Weights of a small GPT-style language model, trained from scratch on English Wikipedia.
Architecture: learned positions, tied embeddings.
MLP neurons of a small language model. Each row is named by its layer, matrix (up: input weights) and neuron, and shows model dimensions 32-159. Each number is 500 + 40 x the weight over its row's rms, rounded and kept within 0 to 999. Numbers have three digits each.
After each neuron's rows, "fires in" lists the words (lower case) most often at its 100 highest values on Wikipedia text that the model never trained on.

L9.up130:485513423599536468552535483502522505541468503524536560483517519467507493503460540500444447544444535554515540516490496456468484532524463476478521607483479499510493489567493474466443514404482493573503526455437490492451533602425464469529483555592479570447504507527455529478437445453503472513479478456562505481546553448436458497547476513543511467505495514500596611482502526529484536503478
fires in: "november", "december", "september", "no", "february"

L4.up201:533478472491453530527514520505464501549528554438534465487487483495463412527548539505479471508530518496526496466520545442508469460502421470513483516509436551514453547591511505431538482412553551490549498512449541536519594463476569527572473458525496566572531500487545469481536588494502491517519466488478488455549496472432480528458509533502550501525586477453495481531507437450526543463530
fires in: "county", "country", "council", "civil", "cultural", "culture"

L5.up892:500524526546526552480487509419498556492523525508503573479559495446556426518559540429528483577445481502561503500487449478443489487495510505459474470455545488497477525561509499466458493471556557456591544482460467527492439570523603399582425495512470576551543524531484526516469505419505467510490425557433490493559463451535486551516467563515480478519506457539464489492499471516507495495472
fires in: "first", "they"

L5.up846:527519535501494546460583503440457527542566478436535518492422507516434514531473536484444478586496473543523462485450540517417497527452480475467530504474455458470416500510470462475502471402494606480499517518419501543516485506419536493494380529513475576550585477477493464490469566544446481487496446464501492456488586514465504530501451502506521528601542557514513580490521470518490524442555
fires in: "university", "civil", "council", "california"

L8.up742:484575502562541499479568492470487589535473521498469531436436477499503501549557484501522492540418467518515440451472499506519509531566516497471505500500478487494404454465574464497481508478555533419574546539528514496529491585454450386498481462498488456512478540533507531472485555461533498453496462467483546463597483457474483468546531530494515453472489496495558489410525426463547516537559
fires in: "with", "of", "for", "and", "at", "on"

L4.up288:502494495498509468490525541467519558525511495435471571489569529533574477518524476497520464615407602493558527484459556543521543413557478449463507576472516429459496461534456495511500447550466481497622446447478479528499486542466509529496518444576503496497506426452470450565481571473491510567527473484492412542503506543492478431475553444474528488484549461538489502490487435390549530518531
fires in: "states", "stadium", "status", "state", "street"

L3.up281:510489433507494489480561449450414480585522460496484497439538431523565476470548510505513463493444564572524530434444500505504534510489468495486468495449513400396426420506567433514509499476439509432544518520531520552476511574505481435509559530518405535485536480493576499517514489419454545491500418470461440480562435527512484476479478512554516541430480583513511460443541462512573516530466
fires in: "which", "until", "before", "and", "to", "into"

L5.up629:510527449537514594513552480570481508496519510513600501437553519523461494477507569504503475473443545558505507443534521529527560520553521498427574552455596516515502429494545487470419500549511549510456586497437454472448502530497494496506478486541452503490476498503468561507473489425450451502460489551508444523535451497550419526484467580532490497546567434541566483509461503501510505467546
fires in: "through", "third", "than", "own"

L5.up256:474470450455435456534514412517400477515476465477531554462527516530451485477473518531515456561516538502522488458494477482486499468546538458473515492470555511498461487548495499458470492480516547488474463483494483545600524517383518484527458530551469488532609460478466530600490481501473428442547486538537448432509515477456521515548497491517560539520487569540597549569564510506430490474536
fires in: "march", "january", "june", "july", "october", "february"

L5.up271:540509520475461533417532487493517575524515479485446587547532532522443462473525524473508466520526497573410509535480539461495455526474413478506489490447473505452505506503551439405477470546555472556480481397424506533510505533437487473550499471521463477534523519462505499498502488462435500433579508561498460417557546467498536483530524501495511514490505500491518534456520526521518487493533
fires in: "television", "career", "one", "these", "of", "early"

L10.up756:528458467533517529547524427486471526469493491520485494428542513540433534490489540467496459420398582475500553451528542538562514403560489520464542535515512513475436501526526445486492518535536502478435515507484496562483539480514503469504502478528443514457526508559498529505413465441377510532480495544531520496653482483486429465524492493536507492454488520499618520418509499510526459496535
fires in: "than", "on", "between", "during", "through", "until"

L8.up880:484397465544477512504523520489436489570471485481515523474492499482476456502494465521511470524419562495499516530476483506433557477484615486479503522456481518467480499576500467508458499551516487479491477519481421595452490476476494511478511556591538517546559449482535474513472491548491527512487447581459476494563517487469440455550484495526505500457516482483480525510551396413520527500533
fires in: "and", "to", "or"

L3.up280:538547490484480445541530482457541472574450421494490536507537474441496428511535478475509485475506480459512535538438484467459513609499475558509536472429436533433468444556475483520467453520507575455486469452497464538498495492505477465522511574520428472466521464535579467507501500455486482456533442517447453509555485521554504462445504506539526542483504525461480603497496515510565512464485
fires in: "released", "album", "release", "albums", "see"

L5.up159:492509467556539498466527466496469446528456488540517575429536519547503509447509503456453480462518528572545497555393566439488482477585472441463545494458514544502459466497418509554411534482503446510535564479401465505511582483468506457489424480522481483504503532471467540532454507504493506490464505536457491424510601531465431490451511521549505435376541485499523481561485455436523525468482
fires in: "which", "who", "to", "while", "a", "based"

L10.up83:460412516492493508495536437492482530512502511527551473466518468478444381517584458510486491482478558484524492464491486454523458448541486476452509516424464477441449508492515531473500459455472531541566559516495521514454570510512504480515438469584472541562513535468483535532510501447439484470452412533477430541561558480483459545507510484504563444458476473559505527586505483528460527517483
fires in: "years", "year", "announced", "not", "similar"

L5.up871:541464482465452500492507523423563525567459453543519524524471497444493463565503505442480490499466484561524517509415498479489507592504531496507453508478486500441440501484447472496442521419546523489525430483474472503543510485481539485500520516506424514474580503468495512499518415515517491451539449572461515459555500501567525493517481439532607498443447440460530571428570483504482494486463
fires in: "and", "also", "all", "although"

L3.up701:491468481482525496464519460521457533546465527516550539533560504569521483586529494518449461501469584497497465476382546520415539482537526452467513501476463455445439426508463489487494473484458512454523480456429491551520474470405559523473438492560516495536522477540429492520495498522488536434459486546520527467547552522519466525544529474500466523509489552505484517560544478418567480460489
fires in: "states", "united", "chicago", "alkalibacillus", "cultural", "representatives"

L5.up891:521500447544461494482534484495489517570546527502525460450529534466406441551450512520492486539478509514535497479542559495499501555488510490549475473506444526549470522575537469506521488442592548492568486512457496550514562454515533469541483428455507624460578422439589431464499527523544465527492555446530434428559509545515477520471510509514518502541549448531461470517468433465531505460553
fires in: "county", "country", "through", "council", "civil", "brought"

L4.up291:562464496539504531466561483516461496531437498435554488487500449496497478549511536529428496443471518509503516396504464494449552586522517467454550509441446521433460535522450476480490440463516560468430566523443438503522508457438516522464462536537435526522567535524487471509439525449480472398443457519468495472470542470502486511505499424537576479523580502508535576537511471505477524532522
fires in: "this", "through", "three", "than"

L5.up779:544474438524470512535496458496431509452519439500469549491561476543480511472454515414513451576438567597502531481468477508514533497516457499468452508481522544453460465516486424438512461434506508439488487485479477555521524581456482491514406541601445550442576482503489551526458501500485471504514475516479473433513552482459524471529441489493492567484569497492499499536546498522443532408515
fires in: "september", "december", "april", "october", "november", "june"

L4.up423:528542486486473522456546478484468484560485481538541530486522543478466491484467523531439469472529503534501464482503518514469497581518543569505515570495553410488541505544432414469496487478488512521486491476413462541445582495480536432512444528560420504479516441544573543525463470461479487503500447504496476444461482474540505590468512465552532460534490513535505578523538487511529498508475
fires in: "album", "year", "albums", "years", "1994", "human"

L3.up645:474471510515492555477507508475457523459511464402497482514519502528435557515582585537526473538482445585511550500465455530513519475541507439483534510512402537500449506557531515439534516412551535424473495475437513536408499487424554512485453496520492461501509519453517515503490472589523441473512510502479479476498512529481435513438477575556530498464477497470494538463478510484542560468528
fires in: "george", "council", "canadian", "county", "victoria", "victor"

L4.up673:483424465541504503568509481440452511469482552494482495511532517523515474503434534462437484438526522527528511471545486503518563519637448501498498453486496547442439498493497502540497408449491519455547537498554466527577523566508541508520378486541481514526491509444534501529417506498501484518481517518462523424565579416436478515440403474526491491438475515463532501529501510524517524459519
fires in: "between", "french", "for", "war", "professional", "professor"

L5.up640:472515539529536490460553518479495536506480569501497546459489460491550500470530502456463466544458542537541484470435490510470508455472457397488460603521552436503453416542483497492505489480493551478567484481516411524475528616484543516490507460529466514541461522422464453501506529471482528470433463464508522511447576431500476475451550486500512546563544506541498513536526462397476461533489
fires in: "states", "total", "ratings", "ita", "status"

L8.up163:497480515470442464609526499447476553491525492409457538467514522567493457532488518521482480471464575494540572559466559491498465505521594498465509523461482570520516454471506397519422400466489470494499481506510472512501479540506513537529499497514472525526461414494511556525459457480515483479500477460600478485412454454492491534466512447573486457514477484559550472574517478484531495529503
fires in: "have", "ve", "to", "has", "t", "got"

L5.up841:466482576535491602556504443547507548542488512523583448536542505532494478566499441514401478497491493454470562476487498459550495510568505461445545530471465527420443499471495532430454490490497501536513590488471445471507482554451491494518474496494493513520516552500408527515487427481515438463445516510445526512543537485546536530588434422509536520523502440473526571466533481535453468439511
fires in: "year", "years", "3rd", "french", "language", "australia"

L5.up620:480490444468456550538511477419542479514525517481550479493473509470453524512534558450507500494521497470546559561453475443498466576552463497549481490449443487513497459498468519464445467479555512406566428479479491522523418530480601499505464519508500513514584495544564459502457480449535473503486427571499481474561542516592477490468519456534550482516472536514455477474508516494522556470459
fires in: "also", "along", "helped", "help", "all"

L9.up448:496475506545523543491489499455468500486548532480519463454524521469453502442569543561492455460417473488491608581449499531505483508448491510489558579545484503514506470518450487522441468506521553443518589393491519543403514487500565561496448542591422572509469445503525524461468482504475585483491488507493439509461438486499385518447477527535532509555478547570492557522510455457513537445446
fires in: "it", "he", "held"

L3.up640:564616446516469490475582506470511527508564525470515584465508485475454482473472427406550466537515513548530502488466565416468553591542479456540524506468463541420477394459501432485498441556511536448458508443519556519475562514457473533492469425515460457459511525476485511486478578453498517507512513489510505423457464517437531429487537428566614537477495516520544463443466547500499566450516
fires in: "used", "based", "husband", "höss", "having", "issues"

L5.up844:487521472484516573482508470455438480554525457503546491454462536461516491529507462514449476480481471503513459563402473525416578505484450494520479474469436472448504427558494489507532503516455548456510538505401476499444481521453480479552476502488507511520544515456448532486487535504532487536424501470528521489584558505567503529487470482513504506477520467511489512457528465399511519483462
fires in: "united", "university", "states", "succeeded", "civil"

L10.up669:563456458507416573475566475469537514502513462439549446443514446440458461508543586469481481456427510500593545559479521444499577523476507440490481557465507470485519392490546473506389504529495505427519478515498482532540578517491528483498539547549478578491558525507522519497437508538417486517508423524485479513565454494514504513524566443587526557482443495586523511431518492460580463512560
fires in: "had", "have", "has", "but", "although"

L5.up557:503529469466491534527544451507437494533489456501484551468588467499492485510502493469499466482497494509471458527461482498404530534528415544545506506500533488450445421558470487518494475447530524439487577450504432575521561563486526547545491496521504504461519523510513483501465611522411535461513460495428488443589490454468517533525530433488503535492465567493519505489511508496568533517521
fires in: "for", "after", "between"

L4.up725:476542466479482485526574463465546557518473452422535537524589521528499502460562550445502473519541516522481540524430601491470559427518461480506583616487458485539470435476509452482409515475558542490609509487394513541506539493497535484477487531434468509528479461530493522578477438506548454479484406445567463495505542455442473513460504512578574542503497474526480520487475499434522454534574
fires in: "also", "has", "have", "following", "she"

L10.up774:566399448513481505518538496561476496481509474498488564409477561538437421477547521447488501533376507467560488494495456516508555538526572541469472480508481580531472439553531498501460488477471518511536533519549513544524561507509501500468517531453513546510492484549514548484484502521467509453475503483489495462490484561491466500466434442520563452416473490551499508465543461475583464523520
fires in: "and", "but"

L8.up844:548463485508468499508539491494528497554507475522465542509519549504482465514571527524440469490485463466502460485437493500483450538460524464563580574502486472455529499593486425482516482492541496439528502420415548555497516466509476415480487559509450461499603434572489406477496525515478506500508480548532500463512489474524475492540548528607475487513510511533533509530515541486582546561481
fires in: "album", "albums", "number", "place", "candidate"

L5.up105:554488454561559489538620447484529543528445517473589584524444500491496525558512513540505470461491470520556568510471499491499521544497577524479523571487472552403422516491491491444428449473569445504455580459414444560507538490476570465501463515515465447480505456525464529494464463452461451497564490472522522511490514499529436456485529433576526528558481500456558532494514516516477518537454
fires in: "number", "this", "north", "the", "from"

L9.up219:470441487508514540505548449502560500553496504511560402541486495480526445555489481509524498510475502487524549471514526430519514575535520503445560505436476510498415429494560483515492525510463508492595518455476466504521443556485498441570495456517477477554524519483455467537503492481567510478457418573466505502581531501532453489548486494533585461496508499547468499528513461533456465470512
fires in: "year", "years", "young", "you"

L3.up415:496442497523548518463565517491490531544514526504486481510510528458522490545492599482478482487474499555476549515464541501487501466542449428498527609504453483474542423530485488497466467500525527521587568485422429532406505574463515558471462540576489509495473464508477402520485455512465477466471474551504403459523542449534440523444529529491488505480489507566592623441548485482548466479501
fires in: "also", "it", "who"

L3.up277:568536539473499498578512465447486459467455435544522474489462497516483476508483496452491486463465497497501428503443522461521503529515524534519559574451462575460520448486489481469479504444482491479530537507504426516517524473493457441501509485557460459467438533495477513501440424485478535481545380513478511501579501512542513496509503437512508509433487492483580568464552494605558511516480
fires in: "of", "with", "also", "as", "almost", "all"

L8.up89:513516533533522540462551489513459520548497502501533455420530513483487525474536479512485478448418470518497503434538544520594559499546477522492476541461492523501521424462555476453487530476482518438470535500478531534489494512430501433451498506483432501451534520445444513485489501447453527443436437538495514508565483496507436417519498521545541543500489455518560503486486477473487525499497
fires in: "with", "although"

L3.up214:521487504524416477501555489523438496527505513536547486496513490510428506514508492528470474445525450466496483482503548560453609535549565493542577534489503523514548457455508455490494499481540574433421504468532462566493542476493486531446438497521487504475505444524539469509492545503503496492431495485560488398520519530460411419480465499556581522509574502568614531557526512461549550511513
fires in: "between", "with", "children", "received", "households"

L5.up413:506545521613519540494574438468499499532442482461489478458482457476506504487527497535526471519415484505595533486419454508511499452552551497494491589517544463459489496468496472483454459455499435512473513472411427575548509478491552377510511530494481505485523422526476438529521505444500475454561491496474517528510598525551492480463517438512579523497546464480490506403545526405571490487479
fires in: "the", "into", "to", "do", "does"

L8.up54:487454523528489536486522508507459529507514478500454528520491481485501453507462442520447472452508515512522510507460469462477454481473511467459492540500464435492516431523599366495490496516506524533527464434462479543549470553503524442569501548506479572592501495508504516512504533436429442438497461578548488508556515411535466524574482521469487467496462578478562563545517456465537477440578
fires in: "on", "of", "one", "someone", "tennessee"

L8.up636:523451475514536478522584426452458516482587503474506553503518540505540493486508491444535471479508556456591535520469560516510480396525425427511441536490496570499481395549474538532528544433503552496546485511507526568504515585484553549482494488577533539517523493456474553559495446461483471504628438513518455511519488494494528507462551521484542469485534494524498521476570470490439464524529
fires in: "september", "july", "march", "roughly"

L4.up409:593496507553485548472515472544509531487450533502579520476462543582491508480451536528502455518486493572443522481541490444510529575510525442457453528502531574437535467474506483443496512476497505491429552441498542531569444497456509451480497451519418499560535495472491477545469489519493414479479519562489526494536539491484493504570463526565555522532509502519591538451488477499475546415541
fires in: "john", "california", "governor", "government", "germany", "labour"

L9.up244:491566522564519481537536405451545517536521436538502472459486434481522465522645527451474470511492563493575508501442511497467503549562445496510558521454511500509457471543476503520462418448508477494476525473417412531520489480496539519520525514464425464482510537526470506515501480463471511501528384524503458512591494516478545460451496492498528516504602446522538541460503478473475495490486
fires in: "first", "confirmed", "system", "systems", "along"

L5.up367:503512510545520558526506470506495478498495508478544580469490515536496467485493510487444470498481545517571504465401509477424562477478533453513465502500438483448531470580490509507476510509498555519476477425394493536463524533431539434540487555501463450515525509521487464531469505497493515499487509515502535477536556474554479526525452447526528464457516473507494584391571491478576526446485
fires in: "united", "states", "italy", "indian"

L3.up58:617531520591495494456565513529522574498586524473523509462524545573517473533453484513505495532469473509497504490492524550533515501495495454464521504478556527447489430494539478477468510510502533490471547446464507500533507557458511498519495490558462497591553414544472533475518532470427405547534542563524450522501473545460480400504497538519485460458544523542562554558514468531475512472506
fires in: "known", "town", "government", "governor", "however", "governance"

L3.up200:522502514530472447457511438556495484523505471457530529459551445514499453483509505539453469543423562504520473482471458472547454466495525465441521582436509438457478526453500478505485414433477543466445534449519503513489524579487506485540451554496446540569519425554497523521507477400480458448530429530506466527572496436498519489538485511566468521518512562583529548530619433516515521561498
fires in: "may", "football", "footballer", "government", "neighborhood", "governor"

L5.up351:503503513543441445534596495487429501506466459519518465578478468547478488507545497450514460532443505529466527503468500480420524530476467417492488442502534465482502483553553510533507564514522517518509525527505543600488518587453497488461470497530469549449561496412470452533517479508536477475443482502521442483481530534464505535538517512487563527475569498549479500559494477443467542451504
fires in: "party", "company", "coach", "campaign", "range", "century"

L4.up77:465548497492468496531571444529480476544504508530501496505506426486498453486586569444503475521445497486510570446431483502495453454531418488487534545441532488502471489535467492450472501495507521455507442521505440566482489551497532536517516508534489575528527538446484485558574490403435495406419450538544379520508446518473452475509485557465499550549590535563488523542516454469486513506577
fires in: "first", "also", "people", "coach", "company", "circle"

L8.up421:508521549508563506517585494462471501540522514428514527431469487565487516524456555534448434499526541468473537490529530474544473488465534464466537455473453518523470521563451535516507498499491460487526435455477469530508508458417620449509436522574495527545483448509557407492395480531546527519531504483512500462535491537524494487518506485494497480484478517458549606467519511456545549524492
fires in: "april", "august", "december", "portugal", "european", "centre"

L5.up734:518609496558538533541520467460545486504506481489506522451500530507530495519511500436482471456556511548564512515414493465492482533539493445464513444440459577483537422470479487451397488526534497403515521448505515521489499471466485450540461450563465516504519542447475499530522559534472484470522486451510454414488499484498495550418531482509553467482531436516509525454523471455519538402475
fires in: "based", "an", "a", "used", "is", "dedicated"

L4.up827:518529486484387549494515457478470548491552475449508526530469535531500463462447464486488462558522537505474494534480474509494509515468493464550458475514449569503527442497458490465489487435472522464476398465510485559515472614440501517539398546517495521516609504470493425523506472524538448483521481514478501459526528507517512461530428530505529573491532470462520543511518472520458565467513
fires in: "april", "december", "september", "june"

L5.up78:582450502566546490560525438489467477494511481450501533433472476415487513486528536496494492492358479479559475554450535519508525529577503516488529517459494575417469467577522434475554470515530492433519524430444447574540617480527534449525469526505454528511494491494504464515476526503493503461508477539435516449533502442493467523486468447519512487480515493407502476553548517532541456482490
fires in: "the", "career", "a", "on", "and"

L9.up202:513467461541424525519527520507485525506465488491538493438514493491388478501529546458498464486476511513585548466512532473526521577562488475479483547479433474470448509482529514544387435465533532456445550501439484542495555467536533483470481515530451496434477510485575530520438472552471429481460491510489500472505549486511501386424452480477622536464443524517562513464514518490521480442551
fires in: "and", "but", "after", "therefore"

L9.up735:463498512592455511578501478524553508523533460446519443498485490554562480580497523511489489492454549453582544447465485496544557512491534509439511532462479467517475459463512405527485483527451515476513552491551445506465477549481512442493495517587480506507559493519486521592486481430559500505469372528451474505508462457530459462556449436543555478500521535487454487588497423503493521514451
fires in: "year", "years", "young", "you", "youth"

L5.up726:455453556583514521494549466484471550528520563551484566450504517492467474479493502506499463532514454547551483500429499429457479524458561505470492487467540524473523484479438489487528528518509528508500418449493445544500511576423550418481514531478467520506557471457522422479427457496513526439535476519479510431488549502623525531543465466499479495512533504453516561431504479437558532504522
fires in: "october", "august", "league", "portugal", "established"

L4.up51:576455566558488562446516491511507459532500507503511487508478480529500439528513520460426451440448489513509528473432516509529454522545448507440521569440436457491524478503445470470488514476468588406476442533441488600488518495500571462462520474532494506493603506455471620530438572496449457525469456557521531473522553501501487552530434477510512539493519500470482512489576517475563462453525
fires in: "international", "election", "established", "entertainment", "history", "collection"

L4.up395:615465492480509514549552452496469448505494520421541524449531499520523453489463520516482476494489459521537526480491451464502512508564565439456467485457553468377522492489516461465511515399552505512474530496478521516537516599478523478548487522607457490605519467499482553540527463464485425464534504552460471486528535490440560544521510476517477476502580488541588520490586498525496459461567
fires in: "march", "government", "may", "governor", "washington", "governance"

L5.up743:547486509516509468443551485574531502514502485489535556458547468477525436561571513526516473520513462557455460495454519467536514544493494526483474522503535441543525440468572467504424477477504532481525436482482491572459527493486456435543532457580449481489537514466537501491419498368402489502498432472486501474587519542513479485488473457549485511539577475539560532514528457499542498483566
fires in: "that", "but", "each", "every", "several"

L3.up264:585468501529480599514487481473509506525493513511527543444521491485537533573487597409535480535480537621598493446475518439505453556528457462494468470511542548484462518511472514455475464446547473472482475474499551515468502502462554505531492489500437480459503491392513481511493479432508495516454468537452524424538453413574444511401525479539552498496505462456444476511506475469605543450520
fires in: "but", "bifasciata", "helped", "help", "business", "different"

L10.up214:463518461527417588561503494472476516528512535504519497485448431537490508528470469503469477441493619453482557488530525466468570467522518505482513530454397560505443421532513501527444545545496626445433479463473482572569492489459488478639526528531500589525474500522462489587503449482469482540467496521503471513535554467531410504575433502490559522461511526508471532438505459469546485472565
fires in: "on", "province", "virginia", "one", "because", "california"

L4.up375:508547475547510518534510531429492509493532477523463428537526478472546528472509476490484485459440540499520524545487480470466478506547452488525470522394436499504457470477510530481527531510515547462524564529492409492532510503437592513582485489546471530488540520528504484540413445453533380526470465580500489519552477508546529493537444572514525526482505427500509513428505440554526516520504
fires in: "first", "confirmed"

L3.up493:459387468520497481503521474490543526597501491538508450501523396442508488516511515502484494519456452512548552449442491464464476483524481498502452574454463503469488457467516506463413492535451520551529514484495458496483515520485504511506514507522496500481580533474504555498510490435475485496505449609508511543542533546596432481541489537507518548470503481545572517507515417526518503484453
fires in: "and", "which", "where", "years", "when", "year"

L5.up47:630482524465494499463551514474520455543458474416568522468504538542508463547512502477478476526499552450540466533485507481494431531487492504508496519466482434494500469525410424538518393439556569510523449538478535482460524469487477516585554475508492489531515491491571580472480492460493490503472478477536481449568500482519511469468524440525514508510559530506565521591513512478528495479508
fires in: "number", "assembly", "history", "houston", "house"

L3.up711:510497455508501522465557457516504453496503446419509563427461509551422523510549554501513474492475558503503491545502551505528530478525560431496592585429450547528516405492457471498489473454519495446507491422447483506402588496520513472534495535509486505488501527508516503510484513497442513510493429472577485516446477503485428471485485489553496499560533532539495471536508491389518530523552
fires in: "has", "had", "have"

L5.up728:491455452509510503508558485510486495544558552463486535504543537468450522542481586500510460492537556526454485491497530454489583523561453497489495526463503504462539463491447453494510511458521500513491459467451457559556494481516501466519484533459462482507500480467501434511434439450404420493554446595559509441558584482543510490499494498528515535508526532516487488472517496500504526508507
fires in: "while", "about", "each", "of", "early", "various"

L5.up442:552507523551483559548496496544539554501524527551500513492478458548497488555608526446466489509512557492449538497521528472462492520500432489487522521453451493515447469513524542479463490529497597474512494433434518526452500529454472464559417539473522434517551522463484483524507446492453417547519469574478467510600523518487495547581398497496428516539498532526488534416518466570609553455558
fires in: "first", "northern", "announced", "international", "western", "eastern"

L5.up720:468488474565513593529536484464466488554531464517517580476531465473460450504510537497514488532489473522481564528529464531393545483528518487502511510460546520471434480582525526533485491449542543415406540445528504527500540545488468472555383459516466489474552509414500448506501561509470463439466500490479491409544541406449462514456446567521488533487509509505492468505528499498565533489566
fires in: "for", "after", "professional", "professor"

L3.up49:505566498536538515496508482438524507489598465445543589469470466510534456493529504460471468542479522482539556478400495489412483524521429475453486487493457534470453467493521479491485475511530597457496552472481476514475505517446526489513456497477455565540530543510461530514490559531467415525504500488547476537503572534620458467459476512490540482562504543538482516523504488441460565395476
fires in: "a", "is", "an", "the", "was"

L4.up53:481507475462497576556490442489450503543575458464490500490558548517511436509507446488521439473487484497473495489446530491492486482474487463509489501484462519497482460526488515504504509474475524551430499487547518557502506531465456464500438483605505522456579545446506482537453489555490544491411503500464460387539517539558524543494485540490534465446513387439539596430545491596528460480539
fires in: "april", "june", "australia", "australian", "january"

L3.up884:583472450520487529476492454432502482453490518472462574462540401494487475504533577511520476525495433613496492508434453480470500517493552459509470562493501449408509560486521468494449492405496509448483534529435504537519542524527508435496483489471468482517567487528493442504431554459437571473534500470489522522503554504561442498551470526586583527466460514460587496404521466487557564509538
fires in: "and", "to", "with", "that", "which", "by"

L4.up566:476451466547481452536529492488498495538523420479495529510537512466455489477514507465434480469461536545500519523496476546520476487479530462468565531480466520480500489435477465460487442405493553531527540491532490516517552505516460480511481509481489545544489466440485561511495423458477444518505441495530430559510495395485466477510490579585443502431532383551515496568523463516516503609490
fires in: "before", "never", "has", "used", "thus", "ve"

L4.up426:471487423515523519534588480503525539519508541461626513541441547517454463467527524539473478468508558562492473484546558499573551532534481464472473518476451570479476454478473480482485448502517514566486533473472442492428514521485486518458470507559504513522471546450569510482424468438452485495512494483506481492502564426471388415524512475535498436475573486488545487538470484517453581553536
fires in: "other", "this", "others"

L5.up253:575435464586481544473562511477528564522514435507489472494542414501459495503513587507494498534499490554565522565428560485469480538450534467533473523497402452481503509538437487513464468479540534529493494471467484572441490512538515496499495453521537487463565480486539480493466509469392480488487467521465493494528580518509482521439462467495536551470535474461542521438538440459604511470537
fires in: "that", "it", "which"

L9.up73:542512474545503546516513508486450526474518552472480496433535530507433459510504560483494461560467547599549553519471529417482521560514510481439526507494488475477524446497492467464482483498507511455487502507450505521570473448477646472485550531515385539505569491556556503503404473459481471480458468584518467437524454522545525543514499515526556513565464518498515509404490462416597529462500
fires in: "would", "and", "to", "could", "took"

L8.up19:524514503546477563466529443463501495562468571418538488446471428560516484532500487529464465567441492578531502546494449493476517520532570442523487543502473490515521453566518472512446514514545521427472510456490538524491486485449532404548510520594463529467496489509496516509442448521469429435496485508503541497490503475493502508453534479504572507434485530429471464491498540460516571471524
fires in: "the", "first", "to", "following"

L9.up804:514499494595514577558486549445473470503520481478445555498521472493519485552461487507505486536462554510517467520472464482516514569557479452472507524467447502458443505508527488538547463471524538467506456454522496607524494469466523489610548463528480499580505507483503502528516473463461474473550444525425523519574530425534462508493491425486495466437484497540439524398516498511585502452503
fires in: "on", "one", "for", "following", "footballer"

L4.up562:518526475530543520591467504482375519498492490448498494452458460495489490516471487420469472475478548484530509457526473526490498490544480501456499479488486599509506511514481502457526482459543537406451501408540490524521555527499512480557489513555494494506463482500518513516494527424481520528510447509441527470571513420474418461567466493541519407453512529447528515494515520507560514501505
fires in: "on", "one", "only", "ones"